Weights of a small GPT-style language model, trained from scratch on English Wikipedia.
Size: 17 layers, width 224, 4 heads of 64, MLP 1344 GELU, vocabulary 8192, 16.1M parameters.
Architecture: LayerNorm before each block, learned positions, no biases in attention or MLP.
Training: 519M tokens, 7923 steps.
MLP neurons of a small language model. Each row is named by its layer, matrix (up: input weights; down: output weights) and neuron, and shows model dimensions 48-143. Each number is 128 + 32 x the weight over its row's rms, rounded and kept within 0 to 255. Numbers have three digits each.
After each neuron's rows, "fires after" lists the tokens most often just before its 100 highest values on Wikipedia text that the model never trained on.

L8.up318:114154140100102159134090133100127136111138074127121140104082149155085101153163149228172172136123158155145137120170185132094160147073108130103169103121125136123083184139153134132134098193139167195075124112147144120110076192094202180124101131116098115105146131119171137171147158101194150101
L8.down318:110160133124144111151110132072098072153125157067121157158106187115184087147049119100110154100116141108098155155122096169092075152111167122152075111138056158160155048138146109141144101116123165171141136146208094127074097146136122095137117132112102142150077160163087072128181067126151089140
fires after: "s", " S", "S"

L5.up351:152104106121152146080134135111150171112210105104113170126067130166110069129146116107140116148085125083152098136140127202107194158125058092125067080135105120125149146170053154103114111145114115101110169108156099165105139094072148149098088077141130162103142118105137125127141182133171074102
L5.down351:146205145152103144158167176106186095121080145131073126112065159137142125094132148158147105058098107067096142117124160064129130108183113152147181193135105119153090159096113086136155094121137126133151129116099140133140019152131130099172094157106136114193160164124147128134084125170054150176
fires after: "\n", "|", "-"

L10.up271:096149086076168168162141079141133140163144131176150170134106139093110111095150140167182109112098113109122130162059150133100125134113111163139082094150124174140104059173110149135129149084164146097084189135129097131065050148128163169082126105132076174167156094151115132135122107124139172126
L10.down271:166176128120140153201085173158128143119131120071097130127163144151095164122088147188096168122147113108173094150143121101132150144131174104120149105126112125161130032121122085129141138102144140143135123106129136098168089084155106140135229115120124129106069147084165134098131165088206112163
fires after: " ", "s", " in"

L8.up3:127106116169134114095138155123117199094158170128107133098164163153097119112129156167135103110156099179112137117132160097165116108081146140060081043180133103115131155152137064076142064114236105111141143088091152085151167184114139167089082144038127163092156136137127165125127140142124161130
L8.down3:148139104062165107103144100122109143119133183083144107165110144173146141130145143098116137148136065117115152119124147042121097088125162176111142104167121088148147094191085120116145151145158139124145113079130125154148159127153072172140110151044117177147092132083167073055147095110133171136
fires after: " |", " the", "th", "1"

L7.up389:106126123106145185108113093160163149119134138141162122109111142118092069136124158186130147105123146179103140166089094169135088123095113184105161106115154162179095120144132165114112162128145185184083117138064106162119086160080129182106087148140100101132142117047135155104115111152111160138
L7.down389:117190083136115118122191099122152155098144107128114097157102129143168156125130169106092201141085122109190112124131132110094124142117074078138064100099125176151175133117162196105124144116118068102218171128124162113154114127117147143158151077065091152088105143146131102157181170103168187172
fires after: " ", " the", "era"

L10.up1051:121133136146089157148119106150171107117148148127127074096106155123085137141153201130133076151111112127115162088123152105146102144203155100063119114179187164165173181176093116089113077126187168125126114156093162096095168180103131117101135128047126118142098123143167124081122099140149131153
L10.down1051:187146126118129072125117081130229150114109128094132097194108174121200151103139077142142074090067118125126115135154075113157147107130114173170157107174151051075181127146110128158106130126111120169152145109175108146096118169094100106104122164178074118166143091136085105168086103111126134108
fires after: " the", " |", " The"

L7.up1118:146079077121090182120154096151160140142130155049144090088075127128100101114153126106093136114118104059063157114132105159161141132139135103114182141130170181120182127129087152129118090158156117132135162127097111119131175101188118114141161136016125149152103154134130116082100182172107125155
L7.down1118:175144142117150048094124167122145147115135125150120188147086107087124124090081131139179090151104100211127124150076073124129102085143178116118128124115179179122110087120218115147142125119131088071164069178109124174163120181109170140124072129188140134110178126189123100151106167064147151102
fires after: " of", " in", " a", " with", " on", " by"

L5.up741:147114121112107184072079127125154220140162099105146064135132172170131054167179132094114137138105133133129130133096157183117094121086133154119110055147135191160180117132143176165091090166159168211132120132116088150106145121150148130089158123099097192116110103091119093155122118134112094140
L5.down741:107113140085150090130180105085157130117094160079115205110093147078183137104104152150161092092156120122064121098152137141132140140138088147118167114135173155072130134156111098134145129095160097102175141164146168125137137084126143058147099122147157105138145104091209156135132199120096103122
fires after: " in", " for", " of", " on", " with"

L8.up156:163190170142146163113105108119099169128140125111110120137098162075117144133120134117129107149122162156139105142143113118184085110065127181141095069107167172101136133158108185124141114161163096130149139110111149136131161191085111132118152125057073099130176105142175133101058136171049124152
L8.down156:168133056123134098118148070144106161116122137128075151120129119153087122126087116136106188162135101154169193100162075171120138071105138148112113111125190135085126188112107067145094158155147176124164149171133159094110125141133045077097159194190103172206088097085105156058114161120138131115
fires after: ",", " to", ":", " that"

L5.up1175:134071105124109137058103110156166154105123125054160062113087147090095090138072082186117143168097146137100119127114135144108174097108134117108144109126014108028129155185125103108127145194075138130112107149111116153122136139140166177119165103120162177106155117107124168179074154177095135177
L5.down1175:110138080101156128126136088105079169173143168098186121137154096119180109135130119057155109096097092084123129106129116098169147150155112102178100159155078110100158144126090098126101121089156188117154109166189100151145141176154062143151104134121120195148093107159060147139107148118136147084
fires after: " ", " (", "-", ",", " the"

L8.up963:092077159132170093105127081092162154103198124124104146083140126107081138121124118106128119108122121093202153092116171088114173103073099170078143106127154103102127176134154133144139128079127108194103146168138137141113124154140144107153101138118115064133186094148145166166132188131107143112
L8.down963:154119091132137133167141110130094127146184147142141120167184130113143104188136196116067153108099106117149105113104159074135113138130117083176162099148162076184139108120195084142133115091114127164147103103165130170152074106122097083107172199123052136105140164096114103119150101146152145127
fires after: "1", "2", "7", "3", "4"

L8.up1275:131091124082130153053116149129097162109223150137099128135038138129107073106103159113086147134181117151161121130101108171183112132097140138126085091106126089105162131119070224093061110186084123111149122145136097093082097139148132134089116134094140132117118092146152128164096139124071145100
L8.down1275:130117161149129083151154172158122134103072105162087177117116126156152132088120136106135127140122120108115126099144101149098129147125138115116148176163169095117120164097230138145120152056158172156124099089190112122156134151118156164164175116145110072109178107069096126094170128111149141145
fires after: "\n", " for", ",", " in", ";"

L8.up323:077068104125103184150161134135140152116193125148121144123149119091072097115143139143142168111151101102111094149080153067162142127163134153100078124087205120144187112129138135176156134085109107190082127176152095141106088143150137136140080127093114073072181122149084150176084163162169107098
L8.down323:150092125151126108116091168110110127101186135108126114113115102129120078130154203086084104146117075120171143092155150143165153117138147119118136109137128117118093132112132162106111111093119109194144115102186126132164120135134083057107210148068071186085085183102166141159199082133181122089
fires after: "0", "9", "8", "1", "7", "4"

L13.up365:140146116128051080091155108130098183138147139154118088114140114141073105161131092204117161159173148124168177141131153203091167111048077127120124127121097113071101153129135105147143146145106157118141159166077123110123151173125197155098158148100150124092145090113106130160135176119162148150
L13.down365:146185117153178168127109144065141129122144167085072117152134133100141129131099145113061099127092109095117152141103109213132127147225119117218094121112164119094124156139161133136090093074162167099093142148151132152113114126109156130096162089150138106082183091122112106139166161157134169110
fires after: " ", "s", " S"

L8.up94:110141136132120159138142102145202158125147167125097133142116105176088165123100137085184132164155131129120076137102117119138090166103119136096115116138072103115131125195093121151115184123168182150129072124205132111156142168143209155131160124104161162106096089108130135132127181156124132160
L8.down94:148119123120098143152129124132109152116148143118124135190108063122130135125153106111163119118156169121120122145128114116099134123126136124131144134121108131150132123162091117121118195143134135128123116122140111116255146119118155121121151123126132137100110126121135106140142135128122138146
fires after: " to", ".", ",", " and", " He", " "

L8.up198:084126128110074095072107126137138139156129080099062100078143136109107154129110111157153130113090184106073121131157094102096131110135128137130136130113142161147167134147113121111115169203124141093073129220192159138125123108159168127127093089131184099142181146112138133077129113133077103161
L8.down198:139120161133120173099111155147133141104142129154094146140138123148146173172082059101158105156157109040100207113105173114174078152086171114197078191080154159109119166140142183058154072119124157147164160077130119103138106102096184147128117123181149118105115110070106075098123118100108119128
fires after: " In", " de", "In", " in", " De", " Fi"

L7.up234:104116191199098120108097144136197179099136144158090152121068174119145101131122151161119139107115134105120114161094164133096127164109085162124076114111156153125169129118067179156095139192169128165128097152092068176117110145097135109090087115103113140145140106098128089152110082138139154112
L7.down234:127184120127115126142153113092117087116134095137077093138127119157114101103144146115163166095119109170158138126101127118030142143104202088154058098089135158126088114138165122200159103147072126160166080061109125060172155164028129121120129139118095143093133133161110134117147146142110125133
fires after: "\n", " =", " is", " an", " a", " was"

L8.up1039:128131141144155152105091144130232150148183100086140118105133134108111167115066074110162159110136106079089119130128144117141076159160079138054033181134086102099167176162076149103146143116106182159155127170104114161119107169227161130162094126134168123125105082092090137164170126135141122095
L8.down1039:095142098088121170142144077190106107150110102162237178127111118088157077138175171113139134133072102163126089128150130122136157122157146124166178162112116155168144078113157096142103147109051084151089122102162157087055165109175098129114119162117151107171124129114128158100132137146127167122
fires after: "0", "1", "8", "7", "6", "5"

L10.up108:125095177151125112107148119106158178116155135145120120123140163121115131121123087094172127144080143140081121128095151072200140100177103151140122087140163159150122162155123134132117089119118117141187144167128164128100065129109117174053167117127143121048166119109128114137105140151115111060
L10.down108:123153172147100089151070087155106180122122116088152093093139140099082170201096113054123165134103120129118148128140083096127057115119112165154100067088152136187089087134124106084128102163130109081172128148117161194100129128170170147164152087178130152096171127134155104199132099162082081200
fires after: " the", "mo", "the", " a"

L13.up64:137126159120104174137088106085151124125153143142151117079101117147049103062110196189080104131089111137189137140096128120148150108090082160109134140144184120086111083127096117089128102165171165129113132172056108104090075103151143126114126149130088138130133123094150121211125140164122107145
L13.down64:122122053111131136166144119236154139161137111096105110124089106207180141124116121141110113107086049118108106122127138068156108131152167110162070139108114117179088101190137079141130176176090131107187136112146117067128110117079167153167126122139107104119137167064139112195122149154147174167
fires after: " ", " an"

L10.up525:148167140133088133098115162160120126131134140117108088140098139079143088154138159139110163121132128120115098176169135221207136186157060148123134154118158105112121087167060142129119133169204117139161116138161091105108116105123122181066118127184181092138138113064082108152071098128086096104
L10.down525:201184100071111140129131156176131117105080107122086118083198127116203145131164124171103088072137120137137118138097134145133143112129169059145087180074153141099144096102109124144103121111104132147098141151142083161103173098076070085117115164131152121124109103155144098190148171135139163099
fires after: "\n", " re", " comp", " Re", " gr", " he"

L10.up1135:115102108126134132130190057212123146080143141093133088101124133110113133135101143110136145085133120084084082099132165114140158152132149119143110147129111183138161096108064104136125169190145145153100080127158131136124148130177102097130084114089139149159153097105168107122071106110131156166
L10.down1135:142124078134132100101150131087133140150144147170116152114107133095162092169102113110092167117186137159169158133123153133129079133089111135173122128136180141107110113116166160082120085058117093089130142121135129098116086135152166115108137119165096096061140114187127126158196142124105122133
fires after: " in", " a", " as"

L7.up620:152128116163126170108114144125102157133141120172077121110084118151115127128145180234136104152177145126188156108146171127081088110114101123115155164150077127075155188171166079093144096149103075146108108133058161092107135207115170083125111170104135142116088091152131173211117116144087127162
L7.down620:098146166127129108081097145108143139093193130143153138151055164129139104144067089082174154086101113152127184136062116155143120105162139122148091113097137105130130127117088152146095110087172143123158128153162071122103167104137125188175155136123109154082191157124120119120147117107241102103
fires after: "s", " men", " women", " Men", " Women", "ps"

L13.up166:073053122125129150117120084113109167152206103183157119078122149116056103119094142117128101083145134130075114170114169106142074121158107183092127143192138126113110075162107167116114122173122139156141137145150122138151110141138125082132091145112112079112136108173157133142093149152108132121
L13.down166:150178095203105085122173160170093096090066143133117132130105081140129128087070114099181147109125171115156172114108086098155165108112162156151097197118126129142163123090233088109122130119135137175138150140171152103108155130112127115077144152182132141137147185078132110078120078102112160083
fires after: " in", ",", " of", " to", " ", "0"

L8.up249:048104047174078140152168163142167124162110113168139106110139136125054119113094130153139152093133114057131044111124176157152120152157099116112129082144194087101148085139133158162126103083128126187113162131169096186111079170158150119129130106086118087101122101150107148192107134139162139135
L8.down249:108177109143168132192161110101099146138165090050135088091151140133127109127144167101124097182121145181128177151153121070127164092110114152172160194138105181039152116125088093126097113199111165103115112127091161089130162160139116129151149101132195153118073136127111142102140157124096080138
fires after: "0", "5", "8", "2", "3", "7"

L5.up2:121144120119146109121144108112155144119168086098106169123105128145123108095203201179142132113174180124156119166095132176106064146149085194144094140141166157133174095154108218137049143171144112109115099150145184087098076083127141148105129123154145114137186096132086152085133129121108141123
L5.down2:120136110100146141178123103069113106177124102146134202145115104091138155086119168141073114107122145162117153115052167124128107091117127166101109126110164070129105092086166093135146138127145093160082105094146133144144105135158179069090130145124104080171093118139131075168102127142111147141
fires after: "\n", "-"

L5.up845:140151124127141156056145126120142159122179085088093130112111186130095124149085134110107143085166120178045145150161075165119071141147172201119078096111115111130127127124084174109119100109140131168154189128108112140153128135098101122147127100149122129121102118110119079140117107160088112064
L5.down845:090093106133139141180103091157148127127172184132146163138150152077156105132118109099098141066130096115093141160078185143131132158086114143093116182132124174113101185185146110147141193235137161145122070123158170074149166101112081170137125141130207104138176166106080099144133097085095168137
fires after: "0", "8", "2", "3", "7"

L5.up280:142105098143149130087158089136115162183091111113113162118135149154108103109136157187105095108111137107073099089107120172153068129126109186146112116136147156106145142126076180090108103141122158104136066159160146182100082119173133188091118142142123169101190104109080144083101120123163145204
L5.down280:137154054191159132132164107148145056185126107128079154137108147147147156124135135166110088034111122086100194144044171138142090121182083099089181135106186117116142125118157181172139138077170102071070129159116149183109123161142124115096162086078095137101146135076072085100110155108098117106
fires after: "\n", "==", "-", "|", " "

L7.up1072:098071110159134134087159111125141122103125121094150148116137159094124146131200142207096089148114097073132166137159108190114070167084098154120068104169178112074123205133074175075069120095128107108119155160124137160121095111145129114071120151120147087117178105117094141103140134140171086142
L7.down1072:143124107125215128103090144093118098145163082167140168154177145140122119123132115195103131157145093052183124062092139131151075099141127119089115129107123128134113159132171112110111093100176200119153089144158191090143143158111148191118187123148123093161149163039115065176111151094096086113
fires after: "\n", "′", "^{", "1", "-", " sq"

L7.up268:133142150103113122125104124177124144152100098214147106131130103128111130101110107161120137140130131150201144147149194152122083119064136096131135066130075155127092102131152058101109105175093167143118127154115167173116197187115151138041120144109082159084124127113120130179106120163154141125
L7.down268:072138140165127131144123165105080139101088140099121107137068226108134158140169151212096118150102071127105129139057092124140172111123169171119154178133132112160065102111170144102158085084129123072140110117179109166113099162121111101141136201170088100111127138118077105096119146125099073107
fires after: "s", " S"

L10.up302:078089058167107153078153128125182161126164106124191152134154152118083132140098136088151163119116126111070127161154139101167113098134131159108130155122147113143197109166122162152142167098089140137116120137095126175130161170083107200112091123058127178089149083131141118072106148148157137149
L10.down302:119109132140148117096113090106126094118094080197212123114165109100150139149136093163163159113086127063114085153144124155147119122135065112169121153149160155145113137133208150185118133150096157129077074140158119078101150058082101144116167084173069144119126118111183129157099135105112130101
fires after: "9", "0", "2", "8", "6", "1"

L8.up1324:126095165107087130103173095144123166148113132176145050074174120107077124133117109212119111205156210150159165078160124180130088142109133127096143136088161188083166151140148136078092103144077126158143126119152136108105145183118132107088155084147164142147105068172092165191176095135194151124
L8.down1324:103093078134067065154096136083154118141129124101119164115129213151145075117120107112150174138086081067098106195136117134115146088106116161198131146125113160124081089159166134181133158117166155138124069097120068122104122135125095141117119154155100161132118111173080085167163131157106125119
fires after: "s", "es", " has", " S"

L13.up174:168056115086119176085098133125102171078146143124092198075111117092105159146161195127152113124150154133148098115063047150141132129144105139141119161100192157122089107161117158150088133117100103136022101148118100162116143119128114167153115126115090111088112128189110107074108163143101157165
L13.down174:135113145174095070119106082103117151160113054185074122147116134076097130157095184112173098102110149079112122123086082136145140169198149134194142155145123166107118118156155166133119097088119136117112165088176150168096151086131168097109188075086111151093157168131129156174137089067163091148
fires after: "0", " University", "1", "2"

L5.up823:162155098135138134110177075128161178101137079081138209152096143159106074119165158114101143138137135144072101141129136181093098120139137181176080167172129131134142120140056148100089119180091115114133159136144107140099080093116135100112141147182162148127175097098116074099117073103174147130
L5.down823:115069116147194119074145070110143095143146121132139173127092069075139088061077116115097155144112148108196117141073120098177092148140099161103183131170133075153115184188166119191157136159157176100072095104141136151195124079145126117094126144099130077081097159110090171192109117109130120101
fires after: "-", "\n", " (", " In", " Los"

L10.up1144:136124097117034073149103096152165117108084084163140136114120150149104099119143116122117155108147135113148100097102111217135130174069085158132176058151082149118138132136138123111090084172169233150085135180181126147132136108158187158127137123117157152126112146136167091180078186088115073114
L10.down1144:069134132154101108134047214144170183162070103180116135148140148152117095113110103128103172153139173104112159156120097119097122171101149141136082140094189120134109139117104180061147102118151107096166067111097143176144112123143154111196132106099101126105126100107084110063198129095094136120
fires after: " P", " p", " C", " Che", " c", "P"

L10.up520:076076028147077169128091125142138135172136092113095179113127134153079145141131100165173152077133103122127082139113140117143136148119103060084070112116217118097115101132129133170119147109125142083077153153150089187149138174117155160164119121111137097118134131131084115138093148138139115119
L10.down520:160082110127151056162142134108104174152084139116149116069098184197143104132125150101131146171135119130104157151135100125095129119099186160154140140140118095119146104144172089144076116147083108153076079124179188046128154156148136068184188042119154126151116130123185127100150137108092093093
fires after: "5", "6", "0", " D"

L13.up343:107065077139153193144235081143145108091151146182143116099074100106121108098170143127109136120123104089144107130052165085137145106187150106117117168166177100127150063068100155194151069151107128192111120107114069131115069146102134125110106187098083131110160092156105141168076118101172146136
L13.down343:153114143100117070162085139110146138124125141128079156141148140164171147143089096114068132125109077117126166112110124076190124133054094088136116115170107158144119172140157144148202099147075166087160139109166163126144075095133090101159111129077126130082116167142140148134127087063180174074
fires after: "0", "9", "8", "2"

L7.up1069:131129160201146119090133117134133156092168144144112091112165175095133123134169099130109123114095131094050131116160097156170116129115134145088028134118106133162144122069081119129109099121105095107144150157136096171119114131155133077174082197147196138098140095140144143145130127166153113109
L7.down1069:148110127185110140118170097085079100100166164166155156186160068105151102169066138087118137108078144148118181151145116115177089162151130134122128127111151090189184118129139146130145155169125127109067170188188146085160135040100101085170173115141148081105126141140191100168166108113107090164
fires after: "–", "0", "2", "'", "1"

L10.up863:080128078138109170080135076129216147182156111076120105120070144119074128177163116100147135115087188088156092127099136197139138091159152127118137132169127163079109157132118136131101141149159149147122098177088096126089117154159147188165077158109098094170163124150133139099092108116074058179
L10.down863:138122140173024109195138053113121101107127104184055092204078138111153146158100167128148146106157089111154116074132121165117176129112164096162095039115163148164148101123133143141141100152119076095138141097157143113120135161141123136125180105083075126139062141159171154171170157124155102146
fires after: " ", "1", "2", " in", " con"

L7.up745:038121125154128166130137120122177157107143166125132125111107126139141100127106136189109146147121124101178146149092183154146146165111110066125130097138160128046130188159096144160141151157179091162140086126147145127118180168089152052068112123082102115188181141136149109148148091135067192131
L7.down745:040071104219157208089087150125134146178101128143084154126082101091136113125110126144144109178107146174168138203066108104186205123140161110123093161146159103127118162142194207181153099153090100151111123124111121117122160117109177110111107156134114133137161124176105128187138107182101155125
fires after: " is", ")", " was", "\"", " an"

L13.up1087:148167131125134184117138084090125143166183140158169090078129097123083165053161175195137147124136077097095182137109105129120157148145045162122132111129096098091081145174102203113118145130148187134095080113120108151062074137118131122122109088124123174103086129151079133115118077179160150168
L13.down1087:070066130161109095126150129187163063131102146125120089156106101134131087132092127095096148133079066096159111150131158063122090103069153077144164134111107186137124124098127110121134150168134168114182130084145104129126111110146157139158092101163168072082131095144142145148125123150164123141
fires after: " "

L7.up862:172129106087113206085156104168135134166095165132098128137100103096131138116221157091128142149127159118073043151130092178104116093185121152123147161123115152139136130129084081108134140191185162084122153108146096154120078135128134134112101117185143173125089132116105102115043167124139153099
L7.down862:103165170157140128102131149187141137118131086130111153100195131157065164124104117148104104148159113130174169163212172145180204152101139110176098088111200136108117115155122166107089115164093111134154058114093125125051166079137091104130149145088130123108145117191145139157113100162119132141
fires after: " re", " dis", " un", " pre", " comp", " ex"

L5.up716:073117080152086111103155131133128128108160131158114089091149108185099143132103137144162157126140120138179135122110126152183073131083152072106126077193108079045122151147143161095125114093157133193165132145029095115138144190163154139097119127095125101110220141155101110111106122109121149167
L5.down716:070109103116186131172112141133143128119142124112143131147145089127162119134090143129124165134115159122153179102092090155205175092109120093114179090112133146103129106132140099077095146162182141124113094121080123155146139162124144125101117125082078114130151150106183149108090112118105134181
fires after: " |", "1", ";", "2", "3"

L8.up1282:054078096183159176054134138142155183126148079124128151127112089076123131137103119183085114128085172110109124160130123134156099096093131135105089122164182127108158146190131183171134149121141137086161153138114141144132111120079136164130145135180120141116150108145172125143117139153133068113
L8.down1282:109127140138113115181128119175105151111129136163175121118100138103157096126148125118172191109111147135087112126158109157094021115158131100125121189055160154128130060096218080106125125139121080117128128064129071124124140094117107133134112157115159129129112155141142137137058167169127110190
fires after: "\n", "0", "2", "9", "5", "8"

L5.up950:139109094126172087077118130120154147159160133105117157124058113138163091082193145161135078123102149038125162171119184153176100149075138166128126142110107120162148121167084128070155135139116129125125102115142103195149158161132135145058081150119120173123146136094101132050111123122150079144
L5.down950:159189127086136115171123155158118123091084150140105046128125130129128180091115167109128113137078134098152158119161146128108091133166135122170135091123144095106091114111204094100100126086156132189133140120114093155086083091167124107089180137125095146090138133141109088133059174156080198230
fires after: "|", "\n", "1", "2"

L8.up728:144107088128129132088136138151192163099176145109090143105066155085123146095092127113143114198156086102124126153106077181203144174157121126134071119119148101120134184198084145104079101061104069141173122108123110192087115126161137113087106129138148171120169128108101106176103132123166082125
L8.down728:164119136135114126140190149124107113071058116122146160111077146152132122114146161221124097122145120113145157108071078127125160158101179160149112115150169079158091124101163154120160157060124179098113143149135114105165078128123148119112169072165088078087170133136144065119130147157114136176
fires after: "\n", " He", "|"

L8.up243:131121074123082182096139078189180114150133146131115151099122189163093165129130202183142154126167129146084126091079139172135126129108150126115151098157112187101144156128142165120116121139132202137053107138088118128097138135115188128102123135148120131165095078092117144147120155120121144135
L8.down243:121197125103141082103136099145105140186095142071113118163162119101165153102094119124097151152125089179142117141105158120099143130161117115075131130171082184109154149198130080151104121111102196124084144144115151120134143085107152121062162096146180187139119169142139137195171126148129191139
fires after: " ", " a", " p", "s"

L10.up1090:078068110128073140133176135142158120123082142156130169116139158101048129127159098159164195118113140066104075129121095099203137156147140080120095078162144096103139140148194124130147094027142106121114168136121101180139083144134160150164096134124131085054124097118092160169099142168167133129
L10.down1090:168139162109084074157104134086048167179146194070122106156174126107166148129131160105181104178103090112141153129148150127151154166087102152163140104134132158115127143115150129117129105184095202104135090122155101126107150133081070135110147126094140122174122144114173108132112174106082135159
fires after: "9", "3", "5", "6", "2"

L5.up177:067051126140179105050116127125130160115139149134137179114098105138135134144194117185122112162078152057162188162135118144130161118060015158149146099150157115128152119134066149149139158190156139143109115120117124122126181124116117164118140139107158156108135145092081154136090147133148048147
L5.down177:110192150131081097245170100098071071099090135098146072115154151125094179127107141111171147138074134157087146108123135122085103126147143148179124174138119119107133177143141129130157120064133067150128160096117085169122063149131157108120134150123113160141138146154216120118087116095082171185
fires after: "\n", "|", "-"

L8.up1248:135151136155093136097146133165161146142092110078102045142150146108093115152161141143177199126146139163077145132111155157148144169169108151156120180095096125115137091140135155160104141159103115178080110152130175149111101150209200115107092085119126146150160140101067140157124145116096146134
L8.down1248:160122132087104117091098120133126142118102118105124110121130079162135171118130127140142113128205142159045074133086135157092092181184133146140188125152128103106113174109132153093100104141142162152156155112085145128148151123104137202111094165158107098079120147124057138172103133153131154170
fires after: " in", " In", " end", "In", " on"

L10.up1262:081088131126136204072067135128163127125158112152187092089109100095083091141102130155196190124121112131144051125119156148158125077095092151082136144143134113113099139137080120124141127156181127148117088216059083089082165140099161161122074118096105141122104103137100172099066130145092094169
L10.down1262:100108134141085088163173116138104109143133099137098143136124090132119130107072167109143112178079112093073129206086135069121068137169061164202152137152084140166151166060120095199167094166160140086172179089154090178090098145105112097203123173141127130103120121153164136178106134153111110145
fires after: " ", "1", "6"

L5.up589:120124104088141172088104082146202122115102159112144059109151181094107166146102122109105149089163132150087116103153133191104141104127135121083139089127153136129102128142135158113138123085150146152123179144110174146137105164141134093079110124110077182151132123123111140103114138185113114167
L5.down589:128132114112131099162191135148138096116065107080131112119198132124136115119147144145120151142181093120143166123108123164108129126133154124158096110040185158104103136071117078092151138100096069128128126059132170165123114165152101014153135127108008137109178130138156101127189117098176175129
fires after: " ", " a"

L5.up462:128075159127156132072093130122124113184174111165119068097112122099115113156125081151142098096142150107112116102141162130091151151169103164113088100173140157064150114110143140191088162095121176163119145173131114119131150128156129072113076144145119105134114087131079170157147151147164153107
L5.down462:100140116144118150166195134138154169174113141122157119143103127070115152123157135150195142077089193065089157098165168117145134218122114141155121153123133124131154095137120109123196112158151169106154101112069119186130143133140100116166182123143125118108134110081138113116137123151078121149
fires after: "0", "5", "3", "7", "2", "8"

L8.up643:115141119114067227106166106151170179165124151092144111140105147103088109111128128154157150106154119142124111126106134098161104112176122170154133145151156095107160141173098115162154156184153123132138123166093155105117112146135144097136143096056135153142177087184157128137068191157089120183
L8.down643:124087129080180158127148053144143145121151083147155151142121078174161100105164102154061106140184135113118086154089115181134182132052150142061168110138113151146120122124099119153082081075107128104184103083162122157196132130108096119159091112162102115166105153155167118111118105121142095124
fires after: " (", "In", "\n", " in", " In"

L5.up1264:142125156190124127100104109117213213087159093147095130136148160178132143132116184155109122113124105135175134123107179158139094109086076126065099132092124138094106173147110161103097099130196107153160046097073167157107119113193143153150112090074107168109167148147140122124122104113109036154
L5.down1264:144159120102095160122139144167127133146108156114131133159199142136077164115100151102102162107091111116104147120122124098102105137193218092116137151162122115106102118145136112131109145181109054147159136161130107136170105160048141129141054113166107094113143097166082127098097165152153164064
fires after: " |", ".", " was", " is", " (", "\n"

L8.up152:063151165178172111076155131138193184120150135143109159097149153126115088157132182141137114177162092109162099135104160198135138116102101134098148120113089153085133183129119134151126123168136072155117095113092121172058133147099169114105081078068107174129147123163115101170123104156111136069
L8.down152:118136103138140086094144158159120108103131108136092145140123116155179058110105174094067137139123131140165156140073125183146168119153109112137196128220135076101135160129074159163147122146110164077137119123135107089143143079078103096168082109112053137084084136165093143107141068092163155103
fires after: " as", " was", " ", "-", " is", " As"

L8.up30:067086131116140153131155158140240182126130151114163163122122160127119160116072157153216120170166118128106110136116164174144075153114121134101135090143156120112106129157121181194085133136210154178126157148137177122120116137122165173148112080099180145158145134133111110107110086128145121132
L8.down30:148100127067099128111103083118127091100141134151126108144084100142128070128133125185147118142151144122099126114082096125103133120135127103159097173147187125128161132164130166121129118144070131077114114108118097119186106113104108087092130197194071172132150097128106160101150118127059172164
fires after: " ", "7"